config.toml
n_head = 8
activation = "swiglu"
grad_clip = 0.5
doc_mask = true
MLP neurons of a small language model. Each row is named by its layer, matrix (gate and up: input weights; down: output weights) and neuron, and shows model dimensions 357-420. Each number is 128 + 24 x the weight over its row's rms, rounded and kept within 0 to 255. A neuron's up and down rows have the sign that makes its largest values positive.
After each neuron's rows is what it responds to, as a language model described it from the Wikipedia text at the highest values.

L2.gate769 [168 138 139 149 128 130 134 126 167 129 149 169 129 162  96 151 159 125 151 132 100 101 172 115 126 123 114 153 107  96 150 158 135 105  90 145 108 137 111 172 109 167 122 169 107  82 171 136 104 163 182 102 123 132 118  91  83 131 122 151 139 128 107 157]
L2.up769 [154 149 135 145 119 132 138 111 167 160 159 189 141 170 134 144 137 121 132 156 106 101 131 127 140  94 116 144  96  92 137 151 144 112  62 140 136 167 107 167 142 179 102 179 104  86 168 116 107 176 178 115 122 135 122 110  73 149 106 143 156 144 103 147]
L2.down769 [110 178 143 127 102 139 144 102 117 116 150 154 163 137 141 119 161 105 173 152 163 148 133 142  78 130 138 123 115 173  78 129 116  96 117 149 124 128  87 169 112 170 123 159 137 102 137 106 136 107 146 114 152  91 129 109 128 136  94 132 107  92 119 103]
Meta-descriptive nouns and verbs about naming, dating, or recording something, often after "the", as in name, named, record, date, history, term.

L2.gate112 [111 135 148 104 145 132 149 153  95 109 144 136 151 139 103  83 106 143 126 118 157 115  50  82 104 140 171 125 137 124 125 133 152  92 162 140 107 139 113  97 172 127 145 103 113 153  94 126 121 128 133  90  97 143 144 133 152 148 107 101 150 133  79 123]
L2.up112 [140  93 140 119 152 101 134 130 135  86 139 132 161 129 126 135 121 163 144  99  71  83 120 139  91 180 151 143 128 155  95 140  96 147 168 143 123 131 141 156 168 187 151 136 109 135 157 102 118 120 119  84 162 121 132 140 105 164 135 112 132 120  98 132]
L2.down112 [134 115 100 125 160 125 128 171 109 163 115 113 105 135 129 121 121 181  89 139 106 127 158 116 102 135 111 141 175  99 155 136 137 147 151 172 122 166 157 128 123 174 105 135 151 126  81  93 133  85 130 120 112 111 138 181 127 106 109 104 163 109 125 156]
Opening equals-sign markers (==, ===, ====) at a line start that begin Wikipedia section headings, such as ==Career== and ===Serie A===.

L4.gate566 [102 119 165 139 102  88 168 109 142  91 135 144 132 112 111 148 150  93 113 137 206 115 160 140 128 142 122 125  86 179 136 143  96 126 188 117 103  50 159 167 112  73  77 159 153 125 121 104 102  84  87 133  99 139 113 143 146 107 148 120 166 110 123 132]
L4.up566 [ 85 117 156 102 161  96 141  69 112 104 119 137 124 111 117 111 164 112 118 121 174 127 168 131 120 141 132 130 122 165 121 144 106 108 161 148 107  57 149 142  99  93  73 133 134 152 138 108 129 103  78  91 106 118 129 135 124 108 134 124 152  92 118 112]
L4.down566 [161 138 166 133 107 100  86 155  84 155 121 154 135 185 111 154 132 110 110  97 121 140 107 160 123 121 165 169 107 132 114 146 111  93 153 148 140 114  99 111 108 164 119 119 140 113 120 130 126 106  85 167 145  77 131 151 122 116 103 130 142 130 120 123]
The second word piece right after a lone capital letter starting a name, often a foreign one, e.g. V-es-ely, N-ico-le, C-es-are, O-'-Dwyer.

L3.gate1083 [120  94 154 124 172  86 123 131 145 119 122 110 140 112 159 151 139 111 138 113 129 144  92 161 106 130 103 143 141 174 112 145 125 128 104  67 133 121 139 110 138  96 174 143  97 124 159 125 128 158 106  63 141 145  71 121 172 103 120 107 142 104 116 122]
L3.up1083 [107  61 107 152 117 164 131 159 156  95  90 101 132  97 146 117 125  95 177  92 118  99 151 127 176 142 128  84 164 130 123 158 176 161 124 146 123 112  97 127 100 118 120 144  71 146 154  87 151 132 100 113 140  98  90 123 159 116 133 169 149  95 122  82]
L3.down1083 [150 124 161  99 133 151 126 134 105 127 102 132 146  86 129 107 157 109 169 155 140 132 147 122 120 156  87  94 106 129 126 158 165 150 115 112 107 131 156 103 152  92 138 144  71 139 171 130 147 155 114 136 144 116 123 135 139 119 143 111 125  63  68 102]
Short function pronouns that point back to something already named, such as it, his, them, and especially there (existential or locative).

L4.gate817 [165  80 115 109 114  90 139 110 116  95 150  96 121 113 136 166 140 129 121 129 104  98 114 113  92 119 120 185 175 144 130 149  94 128 132 135 128 165 122 104 137 113  90 115 122 168 130 122  97 140 108 150 147 139 118 158  86 131 108  82 112 170  95 132]
L4.up817 [108 103 123  82 155 125 133 101 134 162 134 160 139 140 137 125  95 153 160 165  74 125 133 114 166 132 178 171 172 156 101 161 144 149 105 135 127 131  87 140 131 114 180 130 143 150 116  61 121 125 120 153 106 144 138  86 105 172 160 126 116 123 165 131]
L4.down817 [142 150 117 134 116 120 105 101 116 142 101 168 142 142 129 148 106 108  77 144 114 109 117  91 101 153 163 182 132 152 133 164 134 159  86 123 128 127 138 112 161  96 120 111 156 120 135 116 102 125 100 156 142 125  50 152 132 163 108 126 138 153 137 168]
Verbs and prepositions that move a life story to its next stage, such as attended, completing, before, after, plus digits inside years and table cell separators.

L4.gate178 [127 123 142  99 122 156 123 126 114 129 146 127 128 127 141  95 106 131 132 150 138 119 100 132 136 101 101 117 157  86 110 162 152 155 181 150 171 120 137 137 129 172 157 138 141 150 113 153 142 136 142 150 127 135 160  99 137 138 150 120 146 132 119  97]
L4.up178 [107 110 156 108  92 138 131 139 127 108 129 145 113 150 149  85 107 122 136 135 146 132 128 133 130 110 117 110 150  91 129 181 151 135 198 138 165 111 102 146 137 167 154 132 126 151 127 140 126 100 123 146 130 146 167 102 135 148 148 116 132 128 150 112]
L4.down178 [102 115 193 110 109 143 146 147 149 118 130 167 125 139 126 113 115 154 121 135 135 108 104 158 105 132 159 123 155 151 114 131 131 133 128 131 143 109 122  68 162 121 127 147  94 107 114 159 162 107 145 175 132 126 172 115 148 113 127 136 173 129 161 124]
Fires on structural tokens opening a new section or table in sports and biography articles, e.g. "==" before Career or "|" at a table start; weaker on award-phrase words like Player "of" the Year.

L2.gate214 [162 150 157 162 137 168 124 130 152  73 117 103 164 121  95 102 144 162 154 174 128 150 179 185 100 109 152 129 183 112 149 147 118  86 115 179 104 108 168 126 122 159 168 149 194 125 144 100 106 144  79 137 158 161 163 102 106 145 130 162 129 177 106  82]
L2.up214 [136 152 156 148 117 170 131 157 120  97 116  89 158 123 106 111 154 160 154 171 113 167 151 157 112 110 143 138 165 127 149 125  94  92 137 179 127  91 159  95 118 156 123 155 161 153 137 108 131 140 106 123 145 136 142  78 125 103 118 127 118 115  96  93]
L2.down214 [159 174 150 135 131 116 156 142 171 126  56 114  99 140 119 123 158 134 134 141 134 131 151 137 126 123 132 151 174 135 112 116 106 145 152 143 142 130 124 161 132 125 139 133 109  89 182 127 111 129 138  75 110 174 148 140 138 102  84 138 130 169 106 137]
Quotation marks opening or closing quoted titles and speech, such as song titles in discography lists, episode titles, and quoted remarks.

L4.gate815 [162 138 159 140 138 132 141 122 131 132 132 125  81 124 117 106  98 113 121 122 138  96 165 161 118 146 172  92 171 133 116 123  99 125 140 120  98 141 101 125  96 124 135 116 185 119 128 104 149 188  98 133 177 186 126 145 162 144 117 145 143 130 126  89]
L4.up815 [108 107 156 129 126 117 115 139 126 126 165 140 106 130 117 134  98 173 168 162 113 102 115 137 130  82 162 123 179 132 165 130 112 139 108 156 114  90 160 123 142 119 110 140 129 131 138 108 127 187 115 103 146 100 115 147 128 138 147 108 195 137 152 125]
L4.down815 [140 140 152 166 141 111 140 137 111  98 110 118 172 184 146 114 141 155 123 127 139 151 157 178 110 115 179 120 119 113 103 119 177 147 113 141 113 125 144 164 127 141 141 131 118 141  77 132 112 171 132 157 181 127 124 104 104 127 120 157 143 146 118 150]
First token of a new list item, table cell or clause after a comma, pipe or line break, e.g. "to", an opening quote, "later", "aged".

L3.gate34 [156 139 122 132  79 107 143 157 135 113 146  98 135 150 100  80 145 127  91 122 115 151 154 142 108 142  84  88 105 133 137  90 132 167 157 130 137 120  99 145 132 172 160 157 149 133 108 128 159 143 110 133  98 106 117  98  99  83 111 131 137 135 125 130]
L3.up34 [175 140  79 145  90 125 141 165  75 132 158 133 112 183 109 123  94 123 129 124 129 136 157 128 130 138 103  82 169 144 105 107 139 146 136 124 134 140 100 146  85 166 141 146 152 146 127 120 158 119 117 116 126 140 140 101 114 106 116 139 129 125 127 133]
L3.down34 [101 100  87 131 116 113 122 144  92 156 136 117 129 163  98  80 154 137 139 123 186 109 124 125  85  98 139  94 163 151 108 152  87 116 147  94 127 123 120 109 157 122 113 160 132 102 124 160 148 141 101 145 146  92 113 139 125 129 112 143 118 135 132 102]
Month-name tokens in dates, mostly before a day or year, such as "in December 2022" or "on the June 5 episode"; also inside names like March Madness, Mayweather.

L3.gate1184 [100 146 127 161 154 163 134  86  84 154 145 104 117 123 123  98 132  90 188 120 150 147 114 118 120 111 130 131 157 113 125 164 184  96 196  98 127 145 132  97 116 174 111 129 147 174 129 122 116 116  84 128 159 113 130 120 155 105 131  77 132  92 150 111]
L3.up1184 [107 159 120 154 105 163 138 104 131 167 149  93 121 119 168 119 127 106 174 129 159 161 161 100 106 134 146 119 132 111  95 162 173  75 209 104 135 119 116  97 145 143  86 153 164 182 125 122 131  94 103 149 146 128 113 145 107  82 154 109 144 109 138  91]
L3.down1184 [178 124 157  79 114 117 133 137 177  77 136 107 127 136 129 146 139 174 127 116 145 118 133 149 146 137 156 141  71 124 117 128 116 144 118 125 135 149 142 129 128 123 103 127 147 109 130 162 172 156 133 116 116  96 140 139 118 141 134  99 171 140 122 125]
Words naming a country, nation or scope of reach, such as States, UK, world, worldwide, international, national, Brazil, often after "the" or "in the".

L3.gate1142 [135 116 121 168 148 154 120 170 118  91 123 124 103 125  94 130 104 134 109 121 152 132 101  95 131 138 151  39 162 100 133 126 155 113 133 128 161 149 100 122 166 101 115 131 149 114 149  85 120 105 112 157 126 135 161 159  98 128 108  94 120 139 145  99]
L3.up1142 [130 119 130 166 142 144 130 180 120  83 131 127 100 129  89 115 104 132 103 120 151 139 110  96 132 130 144  53 171 107 123 124 161 104 139 123 165 133  94 104 178 100 121 121 150 120 148  93 116 107 111 159 126 132 155 158 116 129  99 100 120 142 150 107]
L3.down1142 [105 143  91 175 142 130 148 104 106  86  83 117 103  99 124 119 116 127  92  93 110 158 104 121 122 105 127 103 132 101 140 142 133 119 170  96 162 107 138 150 125 149 138 106 136 118 134 126  80 114 118  86 100 109 150 127  96 121 102 128 135 166 104 125]
Verbs opening a biography's education or career line, such as attended, completed, began, plus Education: and Alma mater: infobox colons; weaker on final digits of years.

L4.gate348 [152  98 140 149 162 145 153 138 157 129 120 161 119 143 118 152 107 174 130 126 110 122 165 111 104 129 120 127 144  92 101 133 137 122 134 115 118 103 144 141 108 124 178 131 145 151 168 117 122 154 106 126 149 148 111 129 127 126 116 119 102  92 130 111]
L4.up348 [157 130 179 130 112 138  81 148 162 183  75 131 122 163 153 120 140 144  98 102  98 111 129 119 175 121 113 136 159 126 156 145 102 116 126 158  78 141 144 143 116 117 126 119 103 120 107 131 115 105 123 160 123 130 127 174 179 131 128 140 121  94 133  77]
L4.down348 [119 126  97 120 126 106 119 112 101 154 112 114 115 115 171 161 147 151 123 138 149 146 161 116 143 160 136 172  95  84 105 137 114 155 113 136 104 147 157 114 122  94 113 136 104 174 123  91 136 130 103 147  92 132 169 169 103 136 140 119 136 122 185 125]
Second subword piece of capitalized or opening words (C-ong, C-ec, N-g) or second digit of years (2-0-13); also "there" in "there is/are".

L3.gate1463 [162 139 153 133 156 151 167 125 146 122 142 180 168 121  79 104 123 124 122 111 112 124 137 149 131 158 122 140 137 110 136 120 140  61 131 172  94 106  82 118 130 154  99 123 113 123 163  99 130 116 158 138 158 116 128 139 150 127 105 145 148 120  77 153]
L3.up1463 [142 125 135 186 174 160 139  93 168 130 119  77 132 111 140 154  86 136 139 134 158 118 191 179 150 137  80 109 118 176  95 134 126 101 107  99 133 112 112 136 152 109 102 141 132 162 160  79 119 112 130 147 155  66 117  94 152 152 162 144 118 130 161 119]
L3.down1463 [168 143 182  99 171 151 132  84 119 124 153  98  89 110 137 139 127 126  83 103 135 114 141 142 160  96 121 147 105 128 108  99 112 132 164 162 119 122 110 130 109 142 144 148 154  81 206  97  88  73 121 148 107 142 152 129 140 155 112 141 134 145 154 111]
Prepositions and verbs that introduce a new name or state, mostly after renamed or changed name, such as renamed to, rebranded as, changed from; also became, turned into, released under the title.

L4.gate1452 [125 136 122  82  72 134 138  83 121 131 111 117 145 148 111 101 100 144 157 116 117 156  71  72  86 110 121 119 118 130 148 152  85 103 114 121 154 118 152 115 100 118 128 129 106 122 133  96 144 149 111 144 133 131 146 111 170 149  93 126 141  99  96 108]
L4.up1452 [ 69 129  91  95 111 126  94 126 109 112 111 149 152 129 117 124 130 135 157 112 129 120  81  76 103  93 131 136 115 111 142 149  84 105 125 125 129  87 100 135 136 110  70 150 116 127 142 117 148 171 137 142 133 133 118 131 132 139 118 124 116 100  73 123]
L4.down1452 [149 174 123 134 116 117 120 129 115  72  96 137 114 129  97 125  85 107 138  80 142 137 136 112 122 114 108 107 133 129 123 141 111 133 137 127 131 138 139 103 153  81  71 130 133 163 156 162 168 107 127 133 135 104 179  99 124 139 108 125 108 133 135 160]
Final word pieces that finish a noun, mostly the plural s, in reviews, awards and media text, e.g. Review-s, disc-s, accol-ades, Journal-ism.

L3.gate246 [124 108 154 132 108 127 119 125 123 128 180 122 113 129 102 148 114 154 127 108 107 115 137 115 117 153  97 117 134 108 109  91 116 137 138  92 140 108 147 120  93  73 156 159 139 104 123 112 142 133 155 112 144 179 134 107 131 129 122 146 148 141 112 118]
L3.up246 [125 153 150 131 124 113 163 190 130 145 133 109 170 178 121 113 100 104 115 151 127 151 137 149 127 140  80 148 124 175 127 155 148 113  99 114 136 135  98 131  89 145 150 122  98 125 163 129 139 125 129 108 167 144 128 141 118 154 119 136 153 105  95  66]
L3.down246 [ 89 123 148 106 156 101  91 138 125 107  80 118 143 131 165 159 138  85 126 131 142 143 131 151 183 119  90 105 109 122 119 163 138 102 123  99 133 123 125 103 107 154 108  81 125 137 110 119 146 137 123  99 122 127  93  97 138 138 105 114 151 118 174  80]
Plural suffix pieces closing a noun after its split-off stem, such as vow-els, vert-ices, gang-s, temp-les, plus whole plurals like friends, buildings.

L2.gate1440 [164 157 180 145 128 105 159 138 115 111 111 185 104 137 104 111  86 155 184 102 128 116 142 128 133 105 112  87 182 126 128 183 135 168 118 108 135 115 166 138 131 131 136 137 116 137  97 108 150 159 170 138 190 121 148 109 115 118 148 127 115 109 136 156]
L2.up1440 [113 134 120 115 132 148 154 126 107 122 138 176 120 131 131 125 122 136 123 144 108 133  94 131 134 135  97 122 138 128  77 130 145 141 152 125 137  81 134 102  85 159  93 161 110 142 185 124 150 130 109 107 192 127 106 103 119 116 112 141 111  94 116 132]
L2.down1440 [121  95 141 155 148  73 117 131  96 129 129 139  93 146 164 120 139 125 106 124 134 112 165 116 125 111 127  93 130  98 175 110  91 117 150 152 141 130 133 192 150 158 162 169 121 148  99  96 133  80 147 159 120 130 121 169 138  96 142 132 150 166 172 125]
Month names and the first digit of a year inside dates, usually after in, on, since or a day number, e.g. in April 1979, on June 21.

L2.gate1388 [ 90 119 177 168 158  98 139 139  92 127 128 124 144 129 137 122 102 112 100 121 103 111  85 145 161 106 127 130 153 172 158 152 103 150 110 112 107 157 143 135 141 115 121  95 187 115 163 133 144 121 135 125 144  94 140 130 148 134  98  92 147  97 130 136]
L2.up1388 [110 103 143 137 123 136 130 146 114  90  78 106 167 110 124 105 100 129 137 104 146  71 137 142 153 120 137 161 137 147 131 132 127 195  92 116 111 117 131 113 109  87  86 101 138 179 140 151 160 108 129  80 138  83 116 160 126 136 139 119 158  86 117 162]
L2.down1388 [123 111 115 145 146 110 110 133 127 127 117 144 119 154  96 139 132 153 129 141 102 136 120 145 105 145 165 100 128 129  93 135 128 133 115 119  87 146  99 101 100 146 132 150 119 124 157 104 132 112  96 149 113 121 128 109 129 128 142 112 148 154 150 144]
Pipe separators, spaces, dashes and small numbers inside sports career or season tables (Apps | Goals | 5 | 1 |, 2010: 12 / (0)), plus verbs like finished or begin in sports-season prose.

L2.gate1512 [168 137 132 121 128 125  96 140 107 149 142 118 108 146 125  81 138 114 145 103 105 101 139 146 128 160 150 105 173  80  95 109 173 147 133 122 156 123 130 123 155 116 140 158 107 174  91 115 162 148  91 134 119 127 147 107 133 120 146 153 132 138 173 140]
L2.up1512 [113 146 149 177 113  78 159 149  90 143  92 125  73 116 152  87 113 142  92 159 111  91 135 165 116 139 126 122 108 151 154 133 143 106  99 137 150 132 126 127 139 120 140 151 139 134 132 160 141 139 129 148 139 165 206 152 103 131 122 142 142 133 138 144]
L2.down1512 [118 123 144 117  99 131 145 141 157 103 147 133 138 136 136  89  78  99 186 108 181 120 146 157 107 122 136 128 163  87 121 140 107  89  86 134 194 143 195 144 139  96 124 130 131 148 152 143  85 100  99 115 128 130 145 124 125 118 117  74 164 112 155 117]
Names of countries, states and cities in running text, lists and tables, such as Sweden, Copenhagen, Oregon, Zimbabwe, often ending a phrase.

L2.gate956 [169 134 161 132  89 103 131  92 108 124 125 130 129 148  78 115 135 175  96 120 163  81 118 117 107 119 134 149 133 147  99 161 141  99 170 170 125 131 145  92 116 112 130 110 109 132 159 118 155 124 114 145 160 135 103 147 163 135 156 139 109 149 121 147]
L2.up956 [160 141 170 141  90 102 128  93 110 134 133 137 121 141  85 115 145 178 110 121 148  82 120 113 100 114 135 140 139 156 114 150 138 109 181 171 121 124 157  86 132 117 144 118 112 126 160 134 149 127 119 153 169 141 102 152 160 138 154 137 119 134 118 153]
L2.down956 [134 137 174 132  55  96 134  90 109 132 141 121  94 171 121 155 146 173 116 100 208 118  92 114 117 128 133 155 122 161 145 122 151 151 135 116 119  94 166 119 156 125 108 131 110 139 129 131  97 160 127 121 146 135 146 126 127 145 158 112 121 129 146 126]
Accented or special Latin letters and IPA symbols inside foreign words and names, such as ă in Romanian, ı in Turkish, ü, plus LaTeX _{ and ^{.

L3.gate1399 [137  94 168 132 108  74 139 153 143  84 127 138 125 106  95 125 114 123 134 116 138 129 163 110 150 107 135 152  90 136 132 120 110  77 153 176 125 117 122 144 133 134 140 139 133 134 105  87 108 156 104 120 166 138 172 136  84 119 151 131 101 118  75  96]
L3.up1399 [130  81 161 152  98  77 137 149 134  85 115 141 123 104  99 122 119 124 137 115 123 138 162 121 162  98 136 148  76 140 127 122 108  95 152 173 127 119 118 151 137 115 131 129 128 127 103  87 107 145 111 125 169 137 185 129 103 117 142 139  99 126  81  95]
L3.down1399 [108 106 113 108 100 125 116 138  90 103 122 142  80 114 102 137 151 137 128 170 120 114 133 130 152  80 144 118 114 130 127  89 126 104 132 162 123 110 137 129 103 120 110 170  80 136 163 105  98 141  93 126 150 176 137 153 128 115 131 151 110 138 172 110]
Short subword pieces early inside non-English proper names, usually just after a capital letter, as in Q-ar-abağ, Y-z-aguirre, N-g-ô; also plural s after acronyms (DRs, SDP40Fs).

L4.gate896 [119 169  96 126  89 143 146 128 131 133 128 142 139 133 123 118 110 147 112 147 150 125 142 108 103 178 124 135 120  93 119 137  95 159 136 121 131 125  99 106 123 113 123 132 158 116  85 126 139 108 100 128 136 100 169  93 134 128 114 105 144  81 176 133]
L4.up896 [149 185 156 138 135 108  61 125 144 162 117 113 164 117 111 129 102 114 104 148 111 101 148 113 114 121 134 133  74 140 130 104 153 151 124 151 179 152 128 114 148 122 144 102 118 111 164 144  89 135 129 108 103 106 152  95 128 127 133 138 115 153 108 158]
L4.down896 [138 155 132 106 147 102 114 130 160 153 111 104 133 148 155 146 118 128 131  97 126 109 140 179 143 163 123 100  99  92 175  98 115 106 144 171 148 128 126  72 165 132 100  79 132 167 106 119 133 171  98 109 153 139 170  76 116 138 152 123 128 103 165 175]
Final token of country, state, province or city names ending a location phrase, e.g. Norway, Soviet Union, Quebec, also "world".

L3.gate820 [107 169 119 183  85  91 102 108 151 145 140 165 137 131  91 103 150 108  69 179 165  94 150 155  85 105 117 113 110 110 121 129 146 145 146 124 131 129 130 122 133 124 135 113  97 132 123 138 120 144 141 107 101 123 127 140 114 103 158 140 167  85 107 120]
L3.up820 [125 114 139 152 113 103 140 112 143  87 118  91 155 118 153 105 123  98 102 163 157  71 142 108 121 152 134 130 144  96 108 183 203 134 132 138 153 112  99 128  74 145 123 117 152 146  84 123 136 133 123 129  96  97 122 131  99 121 147 103 149 104 133  93]
L3.down820 [126 155 126 140 131 106 115 127 114  99 139 131 137 104 141  70 116  97 128 129 159 135 110 162  83 101 163 112 134 170 128 165 125 109 179 134 166 123 130 125 171 140 102 122 110 136 133 154 119 110 159 103 119 152 129 115 117 102 130 142 157 114  96 111]
Table pipes, date commas and section-heading markers (==, ===) in sports-record articles, such as stats rows, fight records and "===Playoffs===".

L3.gate37 [124 127 109 164 122 147 105 135 160 113 134 109 117 176 115 129 141 157  87 145 107 138  70 133 118 153 166  85 114 110 150 127  57 112 129 157 154 156 123 140 104 147 151 127 101 132 162 155 148 105 109 130 112 113  55 161  83 111 151 117 151 110 169 131]
L3.up37 [131 109 101 172 132 143 113 152 151 124 144 117 108 172 120 129 137 121 112 130 140 130 116 150 113 154 153  87 129 109 142 143  72  97 119 116 126 147 117 129 122 130 142 147  88 130 163 161 156  91 101 142 110 123  60 143  77 101 161 146 132  91 158 131]
L3.down37 [145 129 148 164 117 135 109 143 161 152 177 145  98 148 110 128 141 123 124 178 121 110 110 131 121 123 154  97 135 104 127 123 108 113 129 172 154 129 112 124 115 145 155 115 124 124 156 162 181 117 126 137 123  89 102 147 117  91 180  78 149 107 140 176]
Determiner-like words starting a noun phrase, strongest for distributive each or every (each team, every game), also this, that, one, same.

L2.gate743 [120  82  99 133 126 102 120 163 150 122 103 151 102 142  72 108 168 146 131 121 136 120 142 134 167 129 150 159 124 130 116 135 152 102 117 125 126 174  90 166 135 153 175 133 116 138 149 130 104  94 112 109  62 110  85 140 127  92 145 107 144  92 133 150]
L2.up743 [163 111 118 125 155  93 126 144 133 152 113 169 106 140  45 120 154 109 119 126 136 112 137 130 143 119 167 144 119 119 136 132 157 130 102 145 114 149 102 146 141 151 172 123 147 125 120 132 116 113 134 136  63 118 102 117 141  77 125 103 166  89 159 160]
L2.down743 [136 117 138 152 125 140 125 119 146 174 139 122  93 100  83  80 152  92 135 138 112  99 148 127  95  86 160 124 120 147  95  96 109 116 102 137 133 140 104 153 149 140 162 108 170 148 124 108 132 111 118 122  58 104 112 124 105  97 164  87 166 116 160 163]
Quantifier and adverb words right after a subject, verb or comma, such as each, also, not, only, all, finally, usually.

L4.gate907 [113 176 117 129 146 100 130 133 143 164 140 161  75 131 182 123 137 135 123 111 144 118 144 154 128 162 138 126 113 127  88 146 106 100 116 126 144 111 113  84 107 135  97 171 124 106 140 108 156 118 134 111 107 119 161 100  91 105 141 117 132 133 141 148]
L4.up907 [121 170 127 110 165  86 122 146 141 153 138 166  61 143 146 130 133 114  96 106 117 136 150 162  93 151 134 147 115 129  89 150 120  91 150 144 142 125 105  93 118 121  99 151 146  92 133 120 133 114 143 152 109 116 171  72 111 129 169 120 148 119 128 184]
L4.down907 [113 116 136 139  97 107 113  90 127 142 141 149 147  94 145  87 134 121 122 172 115 133  94 118 129 134 104 119 126 133 109 183 182 148 144 116 140 110 150 143 128 124 172 159 189 114 142 102 124 157 100 114 140 138 163 154 139 159 101 133 124 166 129 161]
Words that introduce a name or designation, like named, called, name, plus the space or bracket just before a following number or label, as in named FP45, Act 1999.

L2.gate699 [134  94 144  81 122 111 102 111  93  97 120  83 115 141 130 126 168 117 114 121 130 162 128  97 145 132 138 140 107 161 110 125  88 124 131 154 136 165 138 158 102 138  95 129  87  70 154 111  77 140 129 104 107 123 152 128 146  76 151 114 139 114 120 135]
L2.up699 [166 153 112 108 132 112 111 116 101 111 133 145 128 114 116 145 119 122 112 171 116 155 107 131 115 107  99 130 115 124 101  74 122 100 177 141 110 121 127 158 131 141 105 103 143 123 127 120 121 116 132 148 131 140 167 150 168 141 133 101  82  97  63 106]
L2.down699 [144 162 102 159 136  97  98 147 120 151 127 152 120 139  91 140 110 118 167  81 135 125 107 139 144 101  91 120 118 143 125 104  99 111 147  99 127 149 116 126 148 125  70 168 138 124 116 127 133 125 129 112 147 155 126 118 140 147  98 121  85 134 105 127]
A separate "s" piece closing a word: plural nouns (barrels, raids, 1970s) or third-person verbs (exceeds, treats, warns).